config = dict(
    norm_eps=1e-05,
    positions='learned',
    seq_len=256,
    doc_mask=True,
    train_tokens=451700000,
)
MLP neurons of a small language model. Each row is named by its layer, matrix (up: input weights) and neuron, and shows model dimensions 48-175. Each number is 128 + 24 x the weight over its row's rms, rounded and kept within 0 to 255. Numbers have three digits each.
After each neuron's rows, "fires in" lists the words (lower case) most often at its 100 highest values on Wikipedia text that the model never trained on. A number after a token or word is its count.

L10.up414:128118149169106124124103110119137078160126120095125126132128134151152168164116103150125158111114093119097105161172125147106097130112120143108128130143125192139173121134140137146123126124130099101138097142101091126122126115121100134094129158107106116131130109130113187097142122110123134117111144198144146132137146104158102161095168095110149149085112136096166156156123131136134113122107
fires in: "who" 18, "he" 9, "i" 8, "never" 6, "t" 5, "d" 5

L5.up681:101151166112137187110172151151141105098121162106152141130097101164135088143117135121151109091141119128120125093087100119154125142129136095147122150144139177140141186129121100129150121101123119151092104157176152125119109120104117081102128124130123126104134133165058117155135066073094103100150135139106143144154152127103065128128131136103124150128169096108110156106117134116080126158134
fires in: "into" 15, "two" 13, "four" 10, "five" 8, "three" 7, "several" 6

L4.up741:161114094122153137139156113199123120140092136108171091138132119145123090163117131130171114141140157145117137133133106153120083142132084149138124141154203131115139153105150113137176148146158106089116164100129140143146101120136111132115148115105123139159137152121119103200154149138119134112149128101137135127095098104089111145104166160182102156158162104132078133116103125145117109114132
fires in: "of" 18, "to" 11, "it" 8, "only" 5, "called" 5, "at" 5

L5.up314:146146147113134136128173107140110103128140118144118101101124107138101117112184142164121187101134133136118157074167140108106082119109125128136115147144112151157133120156105122100133164100099143113118127119149171144089160125122093123140159135103105119128170121145121065169145139101119152136120134128102071155165111144104125096110149113110103139153117132141109098163137117113160149147129
fires in: "some" 18, "many" 14, "several" 9, "the" 9, "other" 7, "numerous" 4

L7.up61:109129128146121076146098111094115112098098149124087101126092157127129144123131129130116125155123120162134123134114130174142094153116155113163151137148064134120129151134119150121112087117120200115126110109121124080128107113102177169142120104090136159136119162103138125160151109133115121115111137126137125112116169104165162140133086127124104106160104081156145129172174156160105129177150
fires in: "an" 71

L5.up49:143154072116092142110143080117088141131106118142088122122141122115127163107166145118134112126136124109103163095118077129114128156138116106163134161104116129136142143156204129144104112118128108136080087149144155127128099092135116119127114108110142136150113105136093133149104155139111117154146138146092084134070071145155130128133121127113153120124162139133160131183136151119109126139120
fires in: "the" 34, "his" 22, "their" 14, "its" 12, "s" 4

L4.up50:166148139154149126133110111129146163104155098086093149077142126103100141105143117120075098112141093121116131162110156134152154121117110127144109170102122138133153144144145144112155093120149148196137141149138135108131139150115104169093140167118148132129101199134076096160142111164158108095149144132108103116067110113159131131087127103145139112119130104113135141152140118145135116128137
fires in: "had" 43, "having" 4, "secretary" 4

L4.up359:119131145139136189158147165120133126093137116200137108124117119142160146122146169107130160147100114138119119110146132133105129125102140103158132118137139177118137104097162122119176171124147164142101112136116125163067153141137115129112109096143130154160112103138127105103132116129115145154080135114095102153114112121113164101105114128097148131114104130122135140114149094129105112174128
fires in: "and" 19, "since" 16, "that" 14, "to" 13, "than" 10, "until" 9

L11.up1112:129112133138129130152104131157113119105105128121150136148131109156113097124132172105092137164156121106128131078089147101126130131125173106112127135126131140131116149124134129163123156115136129099111123132133093143144118128167101100127096114150100113153100147137107118167107136128140085087092187123119134157135161090161142132157113104138170111149166144130169148158169154128128117152155
fires in: "an" 29, "hisham" 13, "khoury" 5, "fjord" 4

L5.up567:145097131107125140139133153145106158146182086123150116168129136144132121178120133157106114136165123122112139125153126153126157107159085147139111126142111133163090141108097107145120144129089088135146123112127116128099164108107134101108127136120134111137156129135116129133139161174127113121130092131109187111131133134131135109162101180131151111133109127171163151122118158098118163126087
fires in: "of" 40, "that" 9, "los" 6, "between" 5

L5.up1215:098172121135150142155134126117136127100173092153145141123068150121168124088137119108134130135139195105122117104144094116145171154124115134154127132140107091119118156107126153116061146121158113127099125113130134127134131118108123174175173119131101166175147135154119087152157160116133158114139130110139123108123142098163124123163115138109078100099127144088123085109072124153139107109108
fires in: "to" 21, "by" 17, "of" 17, "without" 8, "upon" 5

L5.up859:112110137135130143136126129153154154129110141180135133134163093148130156137093104077198132146139132093155129145140143142101160119105122107142126131127155135146146165108107131136075177133108108092145126124141138165128144125150134109067130145193110081147136131153096135130123139122088102159110147137074143116152120106117131144123088128142130170130120135157133102153059123107163133111164
fires in: "during" 24, "under" 21, "of" 16, "after" 6, "at" 4

L11.up888:163076113118120129115141126138146151160136148162126117122143148142128157128158128136124130123119121108117129104153097127084147144129147133121147118130129115151097107124155133138164085148104139105112122126126129114113119160152121107128123124160129109135110116131122138106149126120164137131150110084138098207122126128146170084137109119108094125128086101141132081150160118174178181128107
fires in: "would" 28, "will" 9, "to" 5, "could" 5, "not" 4

L4.up117:107158122118136147147158129116083089094145145129098172133107179143145129125074142128087116115141136089128170156150157103116128135092127136117108138163157141101153121148088131125121075167163117095142116135170143129118087090125172134127106114138126163087115168104125143115141100143172153093124124169130153153101131094131117106105149096132145124107138092154116089155130161100125101161132
fires in: "the" 22, "war" 21, "world" 7

L4.up278:131156134094088130113168107136117085113149138099149130159116121091090100107107111167121128092170186138133118156122127106111152105159132155143133151143153144119126171132098113089113180129113115153112108139108186104147113119152074082109131146173111146106141142130078142131125080093105151130125111132130125148155129126103167127115101145118140136148100063151117131134128148093128160119079
fires in: "more" 29, "most" 6, "other" 6, "great" 5, "any" 4, "the" 4

L7.up1198:145112144162106129151110132157131142137131084119101150136106129127079177099129157147090139158100129106126142136113120168142121107138154133139106146135185147142141113149084105136163099128131112071127101139142103089156117141117085110106110145157176115140127112105125152126104135140129137103161147097175164142107148114158137147098108139130190122137144108099134095173123078107138115142138
fires in: "after" 23, "as" 12, "following" 9, "of" 9, "and" 7, "with" 6

L7.up413:144170132115113129110122121099129116115113129136132165127136122078123138154116119120143118101102148169133159119153067147135128095114143063130158135132097142103107134105150096158151114105134121147107106149115167184089114136145124117169120112112136081120137127126087133105145156125122088145173118174119076150086140098147122130105118156130153105102135161152119121159115134121130103101059
fires in: "the" 73, "their" 7

L5.up1166:100097119155163095147134116129137135131106102145135115146087133098155153160140125157128113093105098151146124143135095098160171163133164117168140121161090137147115136160141133132171125170147149111142135185070134142110132157143113096116161106141119133106109112121106146093161138147118133152142133113147140123141137163133150119123127170130117180121132128113153117127100121152134114138093
fires in: "in" 43, "from" 8, "started" 5

L7.up440:127130192132065122060121117095100145097100111152133092090156129096130146098150127118145114107136141132113132162108120155130128108183144081139125126076119151155115119122114106141126116148155173121127145098129097140138126149082107155149149123119113158104123150129208137118108114142138096100125110133147142118121117144126109122144115123175101098112154123134161126120115109100171159132102
fires in: "the" 32, "they" 14, "had" 4, "to" 4

L7.up898:148149135127093125130141118109177157110109141154080086163088143132162111126092145154106101133151113144122145128151096108142143098167093139135144099134124097105143154126119158147144106152155106138103132178116130103081151129142172119082126124109147128097154128113110146150155167103108163155147126134109126111129172151123109107122112109134122111121146118126154136123148132133104136156100
fires in: "in" 22, "began" 18, "started" 8, "born" 7

L5.up501:155172101163088111131133192131112105115152157128137149157122095100103166100106107117130143127151092161170129135126113125106068143077090145123114114137124140108163073142079088144143182179169121087113162151131172122096079111086132142104150108096116124138094123093086124120126094122131147135100175143139103141092135125132139136131107144156127131138104145100126142089131163168105157165139
fires in: "the" 33, "among" 11, "are" 6, "two" 5, "s" 4

L11.up234:141117143157101102129197158159121105125131115169149082113115131154128136140164161127145113113112142095099129157160111158105105133112186133133128107103115139130121148145150088133151076155143125112061124093117160127122140144126130131093112147161146116089143125119153124113104164093174138121099115177114111098112132147115140095122137147151120135117103120133113134125128140175162099132115
fires in: "they" 32, "would" 10, "to" 6, "that" 4, "which" 4

L7.up66:132115143173130118123133079064123124129120162125144141121112150117130143113131152088119169118126136130157120142131124160101119155132189102086115139115117145083159126160152130174103163133137097083106104159126078118114149120147142108157113135144161098092081136122154090177144143152147098085151118086115141151120121110110116132092153168104160096152140121120130138146144159139109112137144
fires in: "the" 51, "their" 4

L5.up1125:139110111141145147155148164151123134157085117111143133173116132124105140134154168145137150156124141122128190105128130132148105138094102142145123130122142106125136139169144101102114149126124148126139127138112110138158109158157117149147117139139165170182159139126107103145043112125124132113121141124121110144112112119133163112087106166155099133143127128151121141136130131138129127124103
fires in: "an" 77

L5.up1069:173093149098095138082102160117114101095155118135187132168124165095127120152134125137130123091125140137144145117156137145104100116074133156132105085167140106128106136110142115141109118090128153143109101110150144143167098129144109154113140127133112073078145165133138123126162134155162176145094156105121152117127112157129136148140118161113124083120150075141118139149135160136127206132124
fires in: "from" 35, "that" 16, "what" 12, "to" 12, "which" 6

L5.up46:133109116133065109143143110109167120126145114113167158120106145125123151113112156108113143172064175176141138165071065152145132114160126175121134183111136142173158124130161086130129139158115142099173135127136115109128129137128122065132133133128134126115130146097102096149139138169107108151149106174136156147137104080097129121138150120080107106119107132154108106128159149099095130101108
fires in: "such" 17, "of" 17, "either" 8, "with" 8, "which" 8, "by" 4

L7.up606:138097124148112092132131117087099140101119145157163108146114093102087137127162131146119111158144126083117123120137113126099077104145148129142117115130151183119100134117113046134142101141099112107059164160135138110139158149134153055123137116101094146103112106093156158143104188120133158141160085102142108100121128127128145159127129156156106112137134143116132146123128131134082126171107
fires in: "not" 29, "located" 15, "known" 6, "found" 5, "are" 5, "is" 4

L5.up857:125086154129137110115135161144134123146124102141103056143110089088124137118152124140124103132136119110100185093089136127169128110141155105135135130120116146168124149128120155127149139176121120129155129135140108110127131138113135157154154120100097114119152113142135124154148159156131143124154113172116124145145101068113095115171107090166126122086110113122152117109120125147074102133122
fires in: "of" 15, "an" 14, "a" 13, "in" 10, "according" 6, "to" 5

L7.up119:094139115105098098156109142149171114149146154124135126107161117101160154161117166110110122094114136123081185104119110157143144158101148127099138144141120150118105135108135102129101127132119130142118126145140107119123142146096152078137158123163085154126165154121100154148104113094125126109156126134142110131141146127171074069076140128138154130116131131160133158135152111134132108108155
fires in: "has" 34, "had" 11, "of" 5, "have" 5, "also" 4

L4.up801:121133145100136161203113134119123123117111090146140141180122112115152088163139149158134165133129080153145131137108149169132079118119094131158151131126095130128127165149129131110132154134125131120179173113134149072100122128095147138162158106134126086124149117133143135134055138080114116120100132113139143102124161155129123124125126140154119112124104119131122123117112113124082143112100
fires in: "an" 55, "you" 4, "2024" 4

L9.up849:155138121163124109144140100160106109102103157115134149087156089118128129151140145199066145114118166143133131107168127180141144092135141157126102136130150111136145146147142112112143133153143153133100136110140110104124141156085123121163149135144121114115116126100123104130098117111144130125121156136128132111147107118143154087095135149113151104127076108097127094141130127165084071065121
fires in: "the" 59

L4.up536:128141172149108128157134174090100129100132159152165125090119151112147149125154163121122129135150151109134141137133080189139136129159121150130109111126145114133159123155113129124120129157132131123112155155109118132116106152064132122148100107135140135130127107105110117115121129130099041091158141107136125144153116108161109133096121152172099144154158116127117122157150109134113094108105
fires in: "the" 85

L5.up425:116147129134159127122152094130113148112058120156128141138155127115120131096131187111101142113184130136170102151076143125104121114121093133118168135143157167130105155112112096158097137089107111157128120140163137113101108149077100086129133148126102118126148147058146083108115102152091160164188122118108160094115112177119120133117103141093065141117160113136119120126165142128116143128187
fires in: "his" 27, "no" 8, "a" 6, "total" 5, "their" 5, "more" 4

L7.up683:153154122120142102109143125103134118123123141167147140124103122126151128131150164070113112110096109131145105108174178143143153157099137137099129108109126139143153127124104146197175118081145148142119106101185141156113127131105141147156116178118126111150159128128106116158125095068147180118104138111116150094117151125115154129082127166101109130119135091062112133089123122115076145149148
fires in: "a" 39, "lucan" 8, "while" 6

L4.up1247:138094117127123108117134146139173130106134176128121108119168125112122142103090108160106105160115165135158170168115110147131137152143096165131130143141126115152125096144127122118113126112116144133118138142156111146141121166145131158139143116116153125160135084112122086128120118110139125141146095081166101112136155116104125149135096117110153122134146120095148143132125134107136155118120
fires in: "used" 24, "during" 15, "as" 9, "for" 7, "including" 4

L7.up1161:138137100093117173146143118105069127142088125158156169098110160125094124172134150167095148113128147135125158111142096140096118127133133136182166127099116179143143105099127133091111139130136128131083141095120147130143153164132147099188122091085124164114146147129118113130119107164128119092112120126144148133111129124176133082141120077132098132142141114105116110111139119078135113140175
fires in: "the" 38, "s" 7, "its" 7

L4.up612:079125139150150139123144122145162165119103113134132134161136097177120111138111131144163136117184124111154133080138196136100119169135138117143084125152140098094095137142132153128143155122151155166140151139151111091121132149119129094138164129136090142079130123149125110132163116172150125151135101165114150155143101106133148159114136138133113122139127107134113117128077110121083151144135
fires in: "on" 47, "in" 22, "for" 15, "by" 5

L4.up230:106102119144108106086142126144126084125148167138131107152121109161110098185109124095168128178132116098151142082095110129153136122077119135099117142133142145113141116089144122109127134162136101111121112110158109123138116180136140137122169145134130131119138134094107112131150122122149162092167109096116162163147142115129129143100140117090132139108117119131093123133114138151161120106141
fires in: "of" 27, "no" 15, "a" 7, "significant" 4, "any" 4, "the" 4

L11.up296:119109163128086152171099141156126151156099120128103159121152097085154116141171138129117136133127129151108175107169095145117121125126149096165165128093095142117112122096137099140124115111121131122160164119139145117153095171138121120136114091098079097085085130089111115086119133135142082165113097122152111107121106136123165124157073141154122102161143112204133138116141146148111162106135
fires in: "an" 70

L5.up1274:131109125128087123147103173104113131109121145104067136127131164128123124117153156123113133135152154129139143143132136149109082132100138134119148128149155131173109113111140121144128112119093134079127103122141130085120153164115170115121074154115133112126089143122157121117115097130117096116158102092134112090129124109124134162138115136151108094136119134128162169091167127128125138145105
fires in: "there" 15, "he" 12, "well" 8, "it" 7, "part" 4, "as" 4

L7.up85:095090156076126098128070127114125144081129134149117103104106121150172124157148126151106103115135111159096147114133147125152145130130138137160122144132086147109108109134136138155125104126117122100162149102171147112114116124141180124136039083111138129141145168104113143119112124167144096080126092070114148122129106135110181114134075122106123149155128109118106130147118148179049132130125
fires in: "an" 72, "j" 4

L7.up1020:121140117081112167159099142147158115120148136114141111117066173129114159128095117156173142155098168157155112081104121142135130134106119125159160096137109133134107145100112135121154095142099115109133157138130135157110069119151092145187147102082155138142135132139137151140100117109161100134134088086146129127126093120137123117124109140127168138136121146086141166114103150136113111109118
fires in: "an" 95

L4.up562:131133104088116154122104115113134164112100110141126140138172151149122133148144146143155117152149129144116160134138112103149150169160140104092113163141162147101147121108159145141122093118174133120115137101094118090092147126125111094118168130096113139097109135133104110170159108085119099122167183085147117120129164148119172116147103128161168114120140109141150096138145173115144123120123
fires in: "at" 66, "a" 10, "from" 8, "attended" 7

L7.up817:105056169173118133125111125139121139119123116119118128113147147157153173162133121103115155116123119154083133122126110128189129130110140162152133137166127103150102161106143116145150094125122125144164117123114092110123155130138112094105069120125135142135113113161118129134091137148122114158132157157123111100135105130152150160141108116148165112116128077095168133135144116092130122108125
fires in: "an" 98

L4.up1122:132152100120145104133174106103140134150090119154120154102146141112115137111131101149116132124120169156080146098145146101139134128127186179135110119130147065145148120151137111108099145124088103127121057145149093144070121133146117174123163143109167155121139112133132153147117138100135148113118159149113089139101144108109163177164149115121127118095149173103154149130144133128118123137156
fires in: "with" 24, "by" 20, "the" 9, "under" 8, "of" 6

L10.up1105:105150151153122157150135151114106106094105162155108145107127166093132122119123156143154118106107116118116123158169123151082096127140155145146166087104135161134101132099146153124166106129123154100123149125107129178106135164152135165168132150143088074145114132120156121092081156117156127145120113163128128116119147121129117076106140136119091067147157136138123140123118125140118131139101
fires in: "which" 23, "it" 13, "he" 13, "who" 9

L7.up245:144136166132120120117128139139120108122106162113128120148121126100108157137134170136103124133151145174070196130124137152163149142127142146171129109146183139165128158152134112127101141118135096120130134128134116112101109153109164150124112133115117117184147116080104159154130116120099114146126076132111126130112141157083166166116114134113158135165154103146136095141161111116138112123080
fires in: "his" 61, "their" 14, "my" 7, "her" 7, "s" 5

L4.up1016:108103142135150116111157133142087106114157152150124107098129076109150128115123165142081123100161123124145172118145116120134145124085138175116125115141116108133157133118094100123137098168157139163147077119156121126117104140132148081137088132118100125131111123115113130187137156127080145153155127157133094158120146093081084138123111127145163162154099077133152125106142123112095145123106
fires in: "the" 26, "as" 15, "with" 10, "s" 8, "its" 5, "their" 5

L5.up292:127109165153136128166178165160134122114139103123124135135136087165135128139156084145115097094124131084103169147127141132141127110130165121128109143137105173117165141107143121158175122101112127085148134140114131158133146125091179102105171129101156139116107160100084094182157131160150133126141174151106155123155078146104117119146128163121159155146110128148110154103136120082160158092127
fires in: "of" 62, "in" 6, "addition" 4

L9.up1275:118085098122122124118126118117120123180093139134102124124119149121098102108134078168126117121137149135118125134158131105136171156114140109116117103136074199099109129131156091133136140143162154113116151146098166140133111177127143123116059140098097108117160146112140084163124135119113131116159159104072109159083122124111158130157136076098148166158155120157108125122135151104162127098099
fires in: "due" 16, "addition" 15, "according" 10, "prior" 6, "led" 4, "order" 4

L5.up682:156118120096150115118116127118140145129102128130106150138127096079083148099105127130114118127140120129149132140069142122098130080115167112143118124164114117094122141117137097169119139109113141111100133134183128141180100133078122165140118124106168141086158131115129103114103142144113165141151122166111132154116089158183164154119120161109165109119156125092085126144100157137133110085136
fires in: "the" 33, "as" 15, "on" 5, "alexandros" 4

L5.up543:121115106140122104101101123161136156142163120171124120137136146119161151185135176110109129137150136132103156137130115135096129144134108109122114158134125132116149119130074143134106100118061117113128126144126103124125150125142126081126163161171143157112130135115160100098077115142103138166188118103116122192152119097154078142148080120180118116118129106133128129147116192127132087146091
fires in: "of" 44, "as" 8, "the" 6, "and" 6, "with" 6, "include" 4

L5.up1052:056147116124118141145135065162136121080110162136125112140088138152123089147153113136143109094113124127131124160137106116118141164146114150160088132126169105172136120154106119133144122149063133155130153089151153151112158153089101142142130085123132126132140098117180096130116146141141146111076128177122122135141134108125100101095122168078117101105157125119116131145133122114118107077124
fires in: "the" 40, "in" 22, "for" 6, "2021" 4

L9.up1038:102159155149072144150165120123173127096114141134118150147146128104169150118110094158163162114154114118094139130123145124092131144122111148102140141093082169105140077149178135097171183144164167127088099105135094121078111161109152156118154169139125108136128062130105203082095141131092092176123119120161134146164131076124116113091112148118111135142122118151136082136152123131098116146099
fires in: "he" 18, "has" 12, "was" 8, "had" 7, "and" 5, "also" 5

L7.up15:100150135123093108097151138167129153115089103121134115134122143141128119167097154118124100137156136092127170141139113127101103148123123095139128128114086100094109135115095158162137109096156095112115103149169155092104100140153121118100135132085114141106119106169124138158117120122143187158079131110105171130131115131123138158115118104134098113114142122128123121129122146162137117131160
fires in: "of" 34, "in" 13, "to" 9, "from" 4, "his" 4

L4.up1198:110145154155129123107175141121107128075092123097143155077117164124159112144127101155093099119113105137172133077109118142116113137151152126104117149117135127137135089161118089140149088090137092110111118176109111167163118131109167133164109097115098127126168137133113097112138133134109095138085184087126137136159135136116133099152119115078081121137162120124137099163126161120096143113132
fires in: "the" 100